{"hidden_size": 160, "vocab_size": 826, "norm_place": "pre", "norm_eps": 1e-06, "qk_norm": false, "bias": "none", "parallel_block": false, "init_mimetic": 0.5, "warmup_steps": 591, "schedule": "wsd", "decay_shape": "linear", "dataset": "wikipedia_en"}
MLP neurons of a small language model. Each row is named by its layer, matrix (gate and up: input weights) and neuron, and shows model dimensions 16-143. Each number is 128 + 32 x the weight over its row's rms, rounded and kept within 0 to 255. Numbers have three digits each. A neuron's up and down rows have the sign that makes its largest values positive.
After each neuron's rows, "fires on" lists the tokens most often at its 100 highest values on Wikipedia text that the model never trained on. A number after a token or word is its count.

L4.gate262:122131064105141130129061153174089113167096093157113118106121175178132102156109152129143139052105151108087152120147116144109184184157089168185121156159155106150111093161091105123189128148191173116096104163159135070121107157105124124119195092063165137131144131154103154117140085104050170164123125124155147128124147135152071138219110120080117081132130100099155133120127152107130136132142
L4.up262:106103100167108158139088117175153116193126127143155106131099156186131157098176105071113130128118163133142170081184094119163095143104205168101133091157134138111165110156111178108090129124122119105035110181205128064118138127165128091065138190090127131172121144134115149094175132108091124153132123086140102155148121120173082142086098130112151137126050067140110106167110140068194169091139
fires on: "he" 28, "k" 14, "ow" 12, "E" 11, "u" 7, "h" 5

L11.gate68:122130169123148055170064152161124144159138122083076107190158103207155124089180179148123111195126123066109105130111077063127095136144152154100122083134107128108043124118135116123112101080115131111136096116179120106147126115128078116128122164144103102143144085143102168152142204161098106114124117108133105171151122103112164082119104132113153121129156185109099044138140146115186158106119
L11.up68:155135066139036105132143160123198115150133140095130110119149162121152121151109154137150154112108143036165190134111117159158096199197141130158095180159113119133175117135117154120114125104145093077154080145147147158154086121151113142159173220148172084133129162101098105083136136149132109128155141123187132125186140123113155159192105123063203124139114178148174127140127118130114169124134
fires on: "v" 20, "am" 11, "b" 9, "c" 7, "g" 7

L8.gate532:146158105168129078144127122152163104162134096140126131187140189150164153145136173078143063151127166151150102178068195187079089160163098180140080134143125121128138140148113167107079112122118158149123026155151150141136111078150138119070161181137112107127128159154130162106142188100083113150154111134142104153156124104176098114134131134109134077186077130185125134185139121106088063075070
L8.up532:122098107092168076109166105057169146188151169086108117159157088090164143096155130078137127075184171130160145082160128152134080138130164133057100123113129202082116131095118156177119145130090125213174112188153115159126074124130107180179102114079103123114096136172106154150185111085172131143128092139163075115127103097126113156129109107071128115153157173161145116103095133076114164164148
fires on: "at" 30, "it" 19, "iz" 10, "as" 6, "S" 4, "ac" 4

L8.gate129:116148111079139055088139163165141167099092075088147103124104100138143112127118091087147102142153166105117114089136112102121127093166089123108128109107124140108099184115140176152070120165106187084081152081152125128120147179094197147138081110145106172118092195180114118108104113076186125061097128114187124075153156145121081094097145133195122161141113123124138069109082148074111211075086
L8.up129:102122147077106048095154119151088153125143096148100091165108146137184149158110185124148144162110145178096129129097143104113172088138072140167124145094137077184144130076093101139087146180137133127142099118164149133134087128072141156145082124044105130137160106119113201132126099083098118124118137061197062136107159138197089153187133144159119150155117079124120132119111113048072147110138
fires on: "L" 20, "R" 20, "I" 17, "O" 17, "E" 9, "G" 4

L5.gate342:152094130110088124168125136189098110184078127185105093135106057135133128130092134089200144120091150119180102113140137127129103195149140092144114081145122139177126166096063137174109100151135142123145088111165096105048114136127211147159092144154108127104162136097116138078101132142167169099100116130144140123083112040042102148094056119183126140079093154128142096131106131135127137115101
L5.up342:124153102165191182082096105066057163162174166156130113128165147113077127173147119085153152153107130080137093144103105161124124114101112135151123172130134117127064131190126108160112149086136129179088097152166155162045142125118135118152125184108176122155123051126157149129136119113121103104139159169162113136129159078128172117155120077145150125112111175171118124082101146109144143106127
fires on: "t" 20, "s" 17, "les" 16, "h" 9, "on" 7, "es" 5

L5.gate98:144094163061140189190125138119146094112137096163144134152131087129109084147080106152152102127165132154078077076188068078121129153089133104113132077143097147138161146106121070162074107188097194097116090119128147149126162086144143131118148173077089122120190092157121144129194119125133136124144141122144063173125195145162129128139159137154132129125152170165144119083168148106138126090104
L5.up98:156175181130153077146145136136071144175072130091180071207135142144125149147136138107109083077127166106115079135135146087103116161127106122075120136112119124122092099130118099109173096177171162107167084134107114150131160161154136157184122161081105109090122146105093150107143134112108214176087133081087117140116186114138135062118163129092157114168146127083126140172172162095123155154140
fires on: "y" 26, "a" 13, "an" 12, "ar" 11, "re" 7

L10.gate597:148144141145129073134138127130134116086148145078169083176127165090192112159109050154094097169133126136136143133109080126126094113070122159094140108132118123148120130123103052110101110108131152156044090094185112139096165120121152105108152136036078108130154115081209138142146106136175087138161101090123088145137143112160126140172169182138128101177090178218067160182193094142144160152104
L10.up597:164076132153103160173146073105101126153139053116097153159134143167177155237099141111068071175154128125193106167092124116134107161184128121165088136130117097183126151185094142167170113151135123144142114134131128160124047176115139137133120109179140103115124157121086136178108117149112095180083156131099141164113112207134136088186184123098140120184117113088163118120129127115154098129106
fires on: "ce" 25, "ic" 17, "us" 10, "os" 9, "ater" 8, "o" 8

L8.gate188:093132082138139152069078174138077086196144062099094087159128095125110060108146143186110099121108152140051160172108132154105191162123115138188131108171104140105114152122079060161096100103150118113119143134171125206123081119092162140133165192081179122125124125164115128141128092110098173111138131099106121172106176159110107153190140160138119151180155157171102116138171113139094128137106
L8.up188:092173166137103106175125150137098084100134033127130130115097143072119109123114132148152163084137150155069113200062116134138149131091163172086136175164117134085100095168129121137127109101140093156127149151072120170173150101105120183147055166103185160123130155131134080135098112089079114125146140114123142204127157088104105139118128151098150149153113116085101129112139130146086129200134
fires on: "el" 16, "ial" 11, "em" 10, "ical" 9, "ual" 9, "n" 7

L4.gate562:128104195124154113118076134104139045168107106107163130116146103131109138189128141107138131160120110088151137110175091064130118121104151083158103080172084115142112150133138114162132103133147123120142113140171108125091110136130128122151150111150147157093111124112114183144116120138143082094118116149134096150157100123164180139148152103209119089130171189100145106132095177107130094085092
L4.up562:139182108135127163120119166115135170068090121155119037090100102107141106179183184092143108131131179128144126127204064078103143117181148053131096113108164095105085136159135144064156120092109129102151113179126090118085160111137186122158097139081142143149130181103122136097167149153108073121090148142088146120164195137095099109120144076094118056125124135101121126123136131150146171093120
fires on: "ar" 25, "an" 14, "en" 9, "o" 8, "p" 8, "s" 6

L11.gate62:134152139096112118190138135089121135153124078149141108150155141121178078168142138143163080119150086153104089097181166149166072149111157129150062124213109217159177169139138129108131147113098119145117120066101085088043137142076098121073142130115145123085110107192112112152073132077146100158147114144128104102120144109198062118146101172150141141142117142140171151113192142119030124123090
L11.up62:131120133138121128105155109091101118121120135089096158140148099118080119174105073080168043154113163178133179102153132146117108143167133122084096161150147105124111138121140113191114147049115127172136086186193103145100138083185146098154156079148101130127130121104181078161108163104156084115116121199128090144116052062094147075116098134126125178129114131134144098160138114103174172118095
fires on: "at" 29, "it" 13, "ed" 8, " at" 6, "k" 6, "as" 5

L11.gate124:104173104089143150151182132145138103165139043104169175160088154097109093114105157103082116110107046081106131124140110118130161162074136119181037150149132103198159149123148125159130154110112071139078075092118060115129120093077126141129149126051066160125073148137103134107114151104123160157139139098137055144098111115138125105121135135087135082096178112160138107141150133124082112173124
L11.up124:115073201164113111103162073124136101106152163135044142177133120182128125081087086112090180145121128153153101143091095100081132150106134130091125129103118049083170188205180082173124102119170161132145116073146146148111059131114121158168193140158138110126111147101165166146086141124125146141135108204111095132043126168120154137174105150146135120167099109113128105104188156173125165113141
fires on: "ed" 16, "port" 15, "ame" 14, " as" 11, "at" 7, "ctor" 6

L2.gate577:123129234117114105182121093131206135177142114130170170132114126127177139124129136115127203184127121123175098127215124128093143134124208107140124127146156150121049121123232124159136125127101128139128130133124128163124117107224118082250124157133131128123130135146131130116051136142145136178126126125149162161130131142139124141122097155170127112125124114135129127129112116130200056093129
L2.up577:082163051131078137135130117120168122075104156136118112122171123128142126138131116115137126087134113123094063127099129132226120127119122064115129140126160140113165117053119126221105126129150119119116126123131130120127130128107132145091130221127132144162120128173077118134096137095106133145140121126113095250130133152126123181127198136009135106126136081125139136072015132126139087125125
fires on: "or" 100

L10.gate255:175153142043182144115146120168136094132090114154174202140137143126070091156085172096164114174145109187088143101127184094088121124114121123091095105115106132060071121147137182143090141184125160141108077130114163141052131145137161130104083150097085117081146127120087158128105143073130148103115125155158105136120123120122130123111179137186090188124123180131211164141119144080137116127069
L10.up255:164160125141100120172100194132201139089137087167065106091109144137138088083058130129175169126171136123134104180109149141135107110098094149098166122112118146099086144100111121111143102123115155149158120125109145120146171078149131160121091137116103139121141112099119125137133119166113132189110119145137155178095147084078151159162049128142087103129102093099157122153066142182111112109141
fires on: "is" 29, " of" 10, "i" 10, "ack" 8, "er" 5, "y" 5

L11.gate341:137163162129117135077150156153146120138136105151192154168107149089111102091147070129137124149144091156143171149180164159082164132123144121177078135164136163111116144124133135107114126135067147078136133087089133165171147123160186130144162156097075080148170135137097102099095138171115131089148140126116109045119170110143161066142098092127114179139122147086146196178159097084147125069097
L11.up341:149109146059142172149117104133164161154150142103119096089143173073102084183150094091088107115218112140107143095139122142127175129139142114152131164116129102101137157143130125125153178110086059109131251145105149143154127164128106153104150115136150106133171074199137160140040083113136156135153131157108125090151163178104201129175101099038086111149102109108108128103146160163156090098131
fires on: "er" 30, "ly" 26, "ion" 8, "all" 8, "'s" 4

L8.gate405:158129144148124089125104144112162082083169080086161108156064148114116144227140187109133129144103125118080137178172122139123144122165169106164084133117089138112131116112166111121098092111071129164118080133127164100164124124124172149078101086119144115135158088100106111063115137109122070068084127158102080151107153172157172127131149170115163116109080091165169121190135181074168056124059
L8.up405:148129139155126121107202133077110148124056141097092148116129108139150129129129122126166113103086157145070187145111126120121126140071163157082074104124086129185128115097138147141062093126119143174159150106094121121108110104135181133104086162111037186150161144044081135133112167141204095087163123127125043120142156110160140104112206156140140131108111136141166111081178166169148113109124
fires on: ":" 14, "c" 12, "9" 10, "om" 9, "et" 9, "ig" 8

L5.gate65:074130099129158121151105151199096107093121105116086178121125129101102110145172152153079152152089122087159144105136099179155123097169146123083158122131112092107129111111174118098067094123104146128131110106120119178123170103012165107070100129128153048119054108174229148169078152096142117112136139146130128113102104128115152188046085136175083124095139111154081129141151122072113131115124
L5.up65:119109130141130167127085180090092118114114102082178174111166108105059155160143140142119131147134171109078143125136140178102151187051084106065163130119126055153112059107146142119076165116074145173139115108105127106153114131099135094109138148097135109127139122133136136133111084105105128137152130124155025157093131140167128136103166197105112101117151141171185124158180222148089149156112
fires on: "u" 24, "in" 16, "ep" 13, "ru" 7, "ation" 6, "ilm" 6

L7.gate76:144162162117161167111128112189140111169157079033205058101127132103106103112136139097114112148112106178127147119153156061143136109111140114148076125124132125115132100156118124113096081159130121043127088112100139120142156154117146130136124123064146109144132156081082125113104114118142117073154119156153142090133162208129126098109130125107073116182129206126141134139138160089124178140133
L7.up76:155132198117034126105149131155120153180112136101122131127150096060088082135098143116171115167147126167064106119157178094158060169109153105157082104107126076154112143106149161147146135103103100162157165129107149171142121162122142106128126164124178126187142079114165106148142114149172141094117097119113115065090099145038137144133139108119101144153154223098157137148070117182147126159112
fires on: "g" 25, "'s" 13, "als" 9, "l" 7, "ers" 6, "er" 6

L2.gate65:022033082126081153166118130124127125109116180130122122127174128130130131128134125137134136025124127141159245130147128128142125125130094131127126114129127151134082130119113132065109124120193125170201147128123123162120120131083128083135140099133138135144138128133081145135109130137148131135128128124185119026128131093126120162117071202115133146133129249132131140116139132124100124140130
L2.up65:141121144131119182182106148129199129122240053122095131116173126143142136127127127127128177221132127130146140128059122124103129127128144112127131124121092048098128130144115126163136122125103123183074169136130124091140133133066127162219132044122122113176133124085175129134104122125157126115120129116125148098137131118124130142140040151086123158129137128117132106184113124118178119111122
fires on: "ok" 84, "ed" 16

L4.gate165:172138117107110130172091150080110130098090125101108028123126125185149143134145125107156095177090137154125153156095116119125104126170122114162118116146087074136107120128086103105129075147149136100156052124184121093122183141124129206151111153074120202127151156100080178109225127109156144107082130148161101198124144112190144121142155159130076085145121122140144116119188159140203118151102
L4.up165:142096165133091116145122155168121089160172134127149113207128165168082122168174118090111050170108172084127145129132102123121130154114106156153147143156141114131144113150153168131144051111098090107110079141183102083168162100129056054159129072110105145196144144124096144082166108095120143124101104098159132126171114110129141130144143077038139168147111108123194100093082115101192200131132
fires on: "p" 32, "v" 15, "amp" 15, "k" 14, "g" 9

L4.gate557:173142048159154106130123180144139144149105151100093099105174098162209084145173117123114102148134093166106117133120134116126141108194132098150115075171088124068120135118121121101101124125173106074125060103167146154089175155109148097188156175117057159131084112127145102142130074093171142078088118134122118168147141106109145129114130084135120158223114134123109138106160115149165106065088
L4.up557:136175115120149117127038152114156122119124151083121100123115157144166109093108032090167136122145120112190118157123130113127101144058088130190090094183150198157118132118149157102135149099103118114126198119145116110165172177159159138151113161119160074136076099113147089085117091122136097145143170049089137093135087172150158137168153083105081150081127165172145147142125129116125151150109
fires on: "ile" 28, "ers" 14, "ens" 10

L10.gate215:124127174114118114180085077140173093172136105176161122080122143141106112178093160164105098119084140138091132144188135118114156133151131155109130136137122093146131097085069095104150046139114164076129123120157150068113128104144113110062192169108123133136172112130152163094107083143084146094128093163078065139098078140122114159158161158138079108060123107179163147086111130162189155077094
L10.up215:209117113079114144165157091132124103155077130145134130145074178090101143168142172127175134094091084109163115149094098148128126140136107142121098087154125112201125117045149119143062144109073127145225108171133152074182133153086117155074117150065128149134129177080168098147102117155110088053103122126119111162152157113096141141104090175078142099178147118141142118087148111138169120155126
fires on: "om" 25, "am" 25, "um" 11, "c" 6, "et" 5, "ass" 5

L10.gate21:120115159117146092121103198182127097119072161101091098122156063183136117137112066130152120143095156181066134120148103096107072134158174129124139133131118157147093163205092161131070069067123161115145121134134125134085117138170148105155132168130089145113174053145081156147095116088085113110120103095100076102073136135134067119141125151173085120099095176129154113121149117129126109113121
L10.up21:176082110137111115115119168136146141149125136081141153155181128165158098161180122118160126161125150134117139140151146151176100110062088093080160121163111141108112140130146194157129154105133187065177141127083143139127077130156115162126128175111133164132177098216121126145098115061094118191091123148120108134069121145118096107148118155158129107106123191108109117144149136100087155139132
fires on: "D" 32, "F" 12, "B" 8, "N" 8, "O" 7, "L" 6

L7.gate35:082126096089116134173124149159127130151108193118105118123130162132144109137155168058185132130101163186173180116136090104146116103130173147085116113130073188067149114106073071171130139155107149093129083159107109151116101095075108077107187113171127081146154132121101134131167152158155089117132069134123082143111118091126087159092095122160086142192065116137209141122208124175185069083095
L7.up35:132145169149116151179121111176101149109106102133189235089165107095108106099162144177095135095185168163163056100173105104133124134104147110096134128095149106112172139134108177123119136143157114102147092133130127179144151167131177093095089092106111126175179111118134105084120118201145097076107138124114126109118058123107195207188055160171117106139154140144111155164124131130119148115153
fires on: "t" 49, "ic" 10, "um" 7, "m" 6, "ced" 5

L7.gate429:095108139149171096128090085173183108130148126099141086137094122124174132141149123153128125106073129169105130104173103150129153160104181091092155158127122180156134143139112117129071111123062177133145151129149111090091117008138138082096161129133134153108128157136138178129112130051107144150149093100141088144158182123141091173110146073147155152192134124083190197157128121100118130100090
L7.up429:112139141207144134163138068126189180067099136141077097141087138161152159181142113155117142100129123133154130120133105129122128192067151124100168174083115146142139176160132125118108133128133143191153161147093154051156086093174107104108160137149158130133098149116158148131118145077133165188176085138112159094140131158093085164149099054114120096142114099086145155150082045164112164141155
fires on: "ric" 25, "a" 20, "aj" 15, "m" 7, "ur" 6

L11.gate461:138205155100133099104041119142154125133174127152126141112118089120219097097095186164153112164139143176153161079188085078133173092163143108127103122182106138145168123125147124072129125120110125104077109061154174100160171096149075117126149167115126154180149111148155155140184123147132190125097116165158138161109127145109104121121108176133139174130111159115153165151134135113202158046113
L11.up461:139120153123113169123136178120104120092087157159159095099046135063132037168123096147138098130105113104143149128126153099024131174104146132137090084134143144174124130117120194137096109143131131131130119109138122136149148167110229114112112173118099057115105171086107133108115105135119082109151070148132110125126183089096110085102103107144134142094081129084150103138171071087182179138114
fires on: "il" 38, "om" 14, "ar" 8, "el" 8, "am" 7, "l" 7

L4.gate365:097142124147145126157119120161192090140156143110162151172111148116122149111108095107108138184159129092153108095132143164152127153151155109073167095153124116103135156131126164124089117146127110071145107129195101085103172040069135202143166198162100068173138170190137139187066140102146146182146118103145083130104171185111124091096157127160086098138117099118117099113144147120091132068111
L4.up365:115166077135145195158104118119148164145073162139166153109128071109083108162187168172075056169106092178124142085109111145129127158147148099105119111102147125088128133114122077137130161162118138069151091113158132088081123107130141138168227183101074080161137159146157149180139152092139150218173086117106152096122156163093103124158150115144082161149089046102162131116089116161171131109128
fires on: "-" 45, "5" 21, "ar" 8, "a" 7, "ur" 4, "ral" 4

L4.gate271:095147119098144111144082163118186114146179150064128126130107061145132098126113099170136158105123137074161126141154081175096132121075160162161156154145073231184147163063166162113069143134141144141120122117096125126177150023117186100142112122160125144145143128137183136126112143077163138187157105148126113084129111133078129125137157102123131103050117164135082117157174132078126133126110
L4.up271:137084163100088145186165131120151114100103181142126148117098079165122104180083127203163163092068109173087146122123080128101151095095118122156123100082148113116129089172079132146151138146106120140179097158134120125096152123094083105111106103143161138159133126154134109172127080152182080109085091166104111153124146112094068139083132107144119126215058051120115214095145129106170138107142
fires on: "it" 19, "er" 19, "is" 17, "n" 11, "ens" 9, "e" 6

L11.gate95:190122106118118110157117125127112092147114150114146114178066218167103141104141130099094170178112142133076125117155117096097150169134186151084098145124102158134100126153113101181109188155163109079122071121104089156107141112129122211157150201177131144136155137114074165101141184103034150108115169137140130145139158101117109088111171121143185175154176131127169078152178096142136051108099
L11.up95:132117103104124125164084165104118094121116097119137185159163128128147091128070065159191141093143147100139086171152149152135124089093105118075114100150127071059161133134111177172102091148129158134156092079093115135128098130080122138142135162132155169114111100139190161082125120091163130164042170114159188169120080151117095128144089149150101135171097165123138121144180098109135121102132
fires on: "an" 47, "is" 10, "v" 9, "on" 5, "z" 4, "en" 4

L11.gate214:076108104120118119120057106116124150122155107114128137170128128152119144127109152109132168125125129145098182092165154152158092133173157150115147102127114191169176165136166109106084147102093086162205126093141133095128021101107152154121165164143131135141150130171123182143147086150188180140094089123114098105091164141174165114139018172087149121105109160142168100082112172125138110089100
L11.up214:127162131098206143151125105140086175140121125154130169154174107112139107095123113106154106146094194124151122126104148106119143189143128101166180140119154148113180131107168144138145110120181144107116112053107132123111164123154194163140145092147117160060155115098105121151079188141129114094120123096114168108116103123089126140190046183214095116125164093140163137220164117072126154107130
fires on: "r" 25, "t" 18, "m" 18, "l" 14, "k" 9, "s" 6

L4.gate99:145114144053120073204107138126161124112135113154129186161099122116187085087087136132149101190127097174132075093136180121114128131207127132139083164153111107115120156135126116083099144148139081093077101108156122108053151052097148144125133116142057175081141146116094184117112154100132088119165148080163117096080154098106052119113083152185127142121119122108138160169132135103127085123110
L4.up99:140103144135135175121155131166143118093088123182147155086106128148105116143133157109129074212118181126115112079140130047180088125116071095180145137147137119123098142126122121106082076144160138134141097128120157190148157102177154074094096112092181141143100161152155163109106112140139137044130144131149181124088151125151126151190135097128106167144069111125140134191084130161168130120102
fires on: "t" 47, "att" 12, "k" 10, "ud" 9, "ust" 6

L4.gate628:145141185177150161104093163118088070131083143108097122121103117119125108170121171166131127159127122117105061127120120123127096184120174125205092109162086138117078149122154124123092133194092129131128171116163116135097121187104214102104174115125124193121106141131078178145123093094201068071134099123116121122100143121106132128109139099172126089138184109161123134138132164171125090035076
L4.up628:159180137119105140160104147158101098109123173161130108094145074117137144113110117125126145187170148155133066144052078111119089128170152175176070112170137101110069080161104122098125112183162124105056087118128174109083176152135132154175080211121169138112169138059160106109136177152153084094133141173115130191049090128124146134114116143095126098106164158139149157156167093089103163099110
fires on: "an" 37, "st" 17, "re" 12, "en" 5, "ents" 4, "n" 4

L5.gate470:130137126126156073177166081157128078107099101063135176195141159166113140169060117098129112177118105101154101101096191079117164105198126108093107174121100192165136155160134153108084121058060102118106078122143094098128136116141109114111133086144083179107106116183165148113121132131115128075109137113128148109101184136106096128157136154097161136081059122119126108144162121081123184112122
L5.up470:112100136066209114112133108143093179143062132105193194129150154137109092085097128144176127131096136090114132132140149117156096103138193127096132143180108077136135065112152130096100090129094142116158131114090165136131119156135091119155110127105189076114149108163160101131073152112182120047158117118157167132084091155086158147153135168107105064138123100147141051073143199099108147158093
fires on: "im" 39, "t" 15, "k" 14, "z" 13, "us" 7, "ap" 5

L5.gate152:124051142056138073127118186174083159169073141096122124163096061124123094127118099120103105114058103147103102092148129107080136152143123114172163156132099161107157177123087149145082129184080183099104137110099109065067083091100159116150170119104157178094133129162115154112136122097120141114115089098143134117082149162135106130125072166205125156135128121119099128119117158103134162122169
L5.up152:154032086117058111104141190160110221163118106089133113145147108126167144194131113064134089102100114159157119085109142108100115119142056115114182118114145110157141149120130178157102166141130175109161167122075163088124088139111172145116104085111157162144087128133149101077161119104085137182123114124153150148108120115140112105069093162143149160102059130123086111119150160099081158170150
fires on: "O" 16, "E" 12, "ue" 11, "B" 11, "Y" 9, "ame" 9

L4.gate313:142164107094170093168069127162111121159059180116135090099157114150133091157101125130217077113066103182120127140105137151122125171079128139174114093170075138091138110117093095185115092155132137139101106109144117180078174145090171121174174167075136131119129151092141163105156168069140170061137104161087168075122140073120064138098158120088141142203090085125145101106111138155176136136122
L4.up313:132147166092085126137146078120108099146104149135118071065119137107108139177221145040115185143147075142101102134062120138131179105052123138164097090131119183122087098057164116165087162080071109113161074138108143173167121136145157157173152171137155136118087099131096095131159082152121115099091114131147172146089103151099133139102108114170081142131148195143116159122130164139152115094118
fires on: "s" 23, "ric" 17, "les" 17, "ion" 7, "'" 5

L4.gate94:120079116196157150189075098142171135096141129137142119083191138122163092154093146107163115129131096136131095081132060115061097127124154146083091118182073158080153114109024144126063131140105122127128116084169157113150158136083147137049163125139068130145113141124148096109155131085134110091074130165126109153115166164136164156147085105147127085126134140098141125134132071145114088103116
L4.up94:086087097151163151133144176163142182181134141131090065138191121121148173144150146064155165105163138057165140108175114130076121141108180090163144118098137170120104158109099083141122227148089107134145159087145114109104161148069167126161143179115138135093142144130107156146112105094153157161136098130077141143125157202122146185125111110130126069135151078170120047067137097168088110140143
fires on: "ent" 21, "'" 17, "ents" 10, "ess" 7, "ue" 7, "im" 5

L10.gate75:184168110081168157117122164111129156114093142118152092112082085144144115049098149112174186200186088078130122125125134076123119131139125167121068101138112098168137187114155133158126172190130193121142067117100145140137136119070154148170134150129098137167182112122150125096179173106131167147100109076169055170106160081117118088139164140118119142161177187093177159158140113079140093127063
L10.up75:130179121114167131132110144106135102171138059152112132178121140097145139088085106114186141147173109177137058156092159128099156135144077159114158140134122051162128130172142109139113169138138160105147081123168154086136094139075104174135081183077238120115134088159107149106168087140125180162125154153120182161136064155084168113124141148109142147160064108141155123117092147089137106186122
fires on: "an" 22, "y" 14, "ain" 7, "ie" 7, "is" 6

L7.gate609:072174131153117080137062168143151049113080112111158172099073221145164114059144115156134083185119131157168095113179144143093089111084171139135118119144134114125129172097133122100059136090128150150094112115126144204181132107204137126145178137161092128038105149186142080108082106088153139144145096130129143122089155109156116119110103151159148143200111144114152137155159114112147124102129
L7.up609:143106109086172114068118208141137129097120170112108100161076105170128120111124059128163157091131113128149126112135069147084152085090106081110133130167125090068130081129088153168164076186142135116142059194119092120097121141193124129130061147111112149133123117093126050098147155169140111145114146113130137189171137112111132162096129159106184206150095106150125140173097129077133114136109
fires on: "is" 22, "in" 14, "i" 11, "or" 9, "e" 9, "ard" 8

L4.gate91:123148100133194098174150082156158153131131160096137126130108127135206100136127149102094135177133171155147106114126119129145083143158140116109109098129111107112112132148075127091065090153141089106126102117170084087061098106108148134086095145179133183087091130099034098149113093105170150083119130171137096115046115158135094093093112136237096124131125134083159133156139115084113169056085
L4.up91:105156177125164109129093057143149113112150127118165126118205142144091133134109185123119193138101163064144186120159116151144124144125175130113082138141116122094052178179190140113133132116141097126136134213158176152096159108089136145125165133139155174078079147089127165191193124096116128115093116131125120142122143094162135113118141100132137108080092122094149149142146145128108167152126
fires on: "t" 38, "s" 20, "ol" 17, "o" 14, "il" 4

L11.gate624:075179121080166126121088195162076167109136127103108091132105151090141118134161120087122141183088158057097155111092124095130125149144146153088141148156101104088125141099094113103137097180124102119144086159178164113033120113096087109135128139095072092168206136115135193121115212174129125070101128098162076055158134104091148081158095099138149150086100172141133132156087084160171103170131
L11.up624:082102116127128192141103158086143095080130131131097118107127108157104166159151178135107141135130115090141123062181130165163132192153182142163122147132128192156142143133158122132138120061094130134147127170127065195155179143150163120129206104102150143157143153112131182102142151158163140130138063145111166116206079130163146173140093166146183049136096158156081089201074127147115124157127
fires on: "c" 15, "b" 14, "p" 9, "it" 7, "m" 7, "if" 5

L2.gate281:114137201099171118175042050121083144128146058133142071127163130122142138123130119151106250143117127119182153137087119119125134118112068159137117125121137174126065128097170129037129127137164157151044190140152125151128119126103123141168128059114134092108116132143103128121162131130077119143118118111210098056132126133135124088175094086092134131111126144111126139180155148123143161082134
L2.up281:199198211124111130176124085137133116151110098131128122127132131135162119125126126131117083125121134132095128135192121122080108122124186096122136124117101113088200128199173126182137131142067138148118123122118131125121132130117124090187127078135133109151126126120154143131027122097139129228130122122133121099132141104135115075111095000105129165136123050101138120155132130134165146161134
fires on: "iz" 50, "ok" 32, " Un" 14

L5.gate221:154129096095146168116058158106096076077113066108118075167116129171144146105149120105153129086084111151092157163083151168093157156122150163149110138134105104083156124150084146105063130153164120163105125114117063093097165044154177129068180194048113158112139158121123148127134121067110131148106095103109103144125166185172133130110145120077109146146090079134195144127158102111172112133057
L5.up221:171123127192143123090094154100184160125128199118129126143124162132097146139155109126099140109116070097093169138103104147149106081189143165148122105104131130144113108194106063092115104099117096146153136198107127119101143154073128141174155168137091071167139104106106130127152186096154098156097083161121081083104139141111130129057106142163192111103065162207149138133149108108143135097132
fires on: "ch" 23, "h" 19, "p" 18, "r" 17, "he" 6, "w" 4

L4.gate453:113127113116122069150094118173102121086130019093118086084116170158153136159108106138137113119037075118114152134068161182113187150164108101102112208127106101092088156157138144112128119144111120144093131148173070108064107101121148139164142119154136142089188131122143196080154138119097126136073105152144121141114181152147099076107094152144148121107098111111158185153198160093155092113113
L4.up453:148085104160133134107120117126170085154122072102102111167112170163107137128133092076163126102149107091243111076178125134125133161168240167131175088080106107095134148090100148107123150121113110097114154112135156084139166201072129099127114126155195173118147135077094105142153136092156132141134075133120097120095145102180111101083117117126179111111104091162187116132117129143164138127130
fires on: "he" 71, "id" 15, "h" 6, "ear" 5

L8.gate437:061133093129148106139121130113069070168163112126122117140170106174146155132117164105131131124137167124142137090129102136036113155190145164119145127200111143093124142149151158148117109111088062090077045164149135135128111142080112149120142114086032088145123171172108078129164151118123205136139095069153106066115153049114136121129099138150121130126119102124197138133157109156128161062120
L8.up437:112170136155164095156149074158099128114071126193105167081079089129086122169129113131124096151102157104092113163114128168117176176154169146165169147144122172160149111096136116105121103163150131097140090123122084137092088156158177118121157126160112148155208129090075163154109171123137109098139094168131155085154121111064184116146060172170118122077118090154186146143118099133068144180085
fires on: "m" 20, "f" 20, "t" 10, "ab" 8, "im" 5

L5.gate286:168148111122188141126155136173046158119124165156128107144129063048151078080076153117164118134148146107156056056188123097115180090127187111090120145113125140105101125103107129128143102145090134102088098064120199100048150127089157121108144094165116108117161108153128144164099168103161183111074119102148114118095154095101072117118181122205105157160138115082165114145099104143087162174114
L5.up286:143143179167107146160107154157222124172158117105146170103113092092135169109111178145108051158129088178143119142100145094134142203178099119123060084116139097131100183143168148115143176107103123140150101133129152104161147147074100146160118136096161094080117152186151123160106151088111122133112160146174132082082156140073069109134134103076161136167177155144063107088135149070075127102133
fires on: "y" 31, "iam" 18, "an" 9, "ish" 7, "ice" 7, "ry" 4

L10.gate605:123085121126078166128128136131103084154093157052152091179092173148127099104128134161169108147134076125112171143109072118103096118074121118134134113149086149124105075164127136125100110147105126096092052170147145113063179110036087126127121084084112177177127104101150149111166122139116101155111087142196124173124183101179140187135086102087131062128121129142193146171112117103198078137122
L10.up605:203109153142128076130084094180098142103151114085123154208156135123159174153160125128056137161102090157139118187091175152141098151096114069116100096133153107110182154174064078105147133141131137122128114124163181145091127145080133126065100170190142089118117133105150136119124143126134144152109147151083084062095143140127102088123146146114156105134137115156068158160179138092114094067151
fires on: "ur" 16, "os" 13, "ic" 12, "on" 10, "9" 10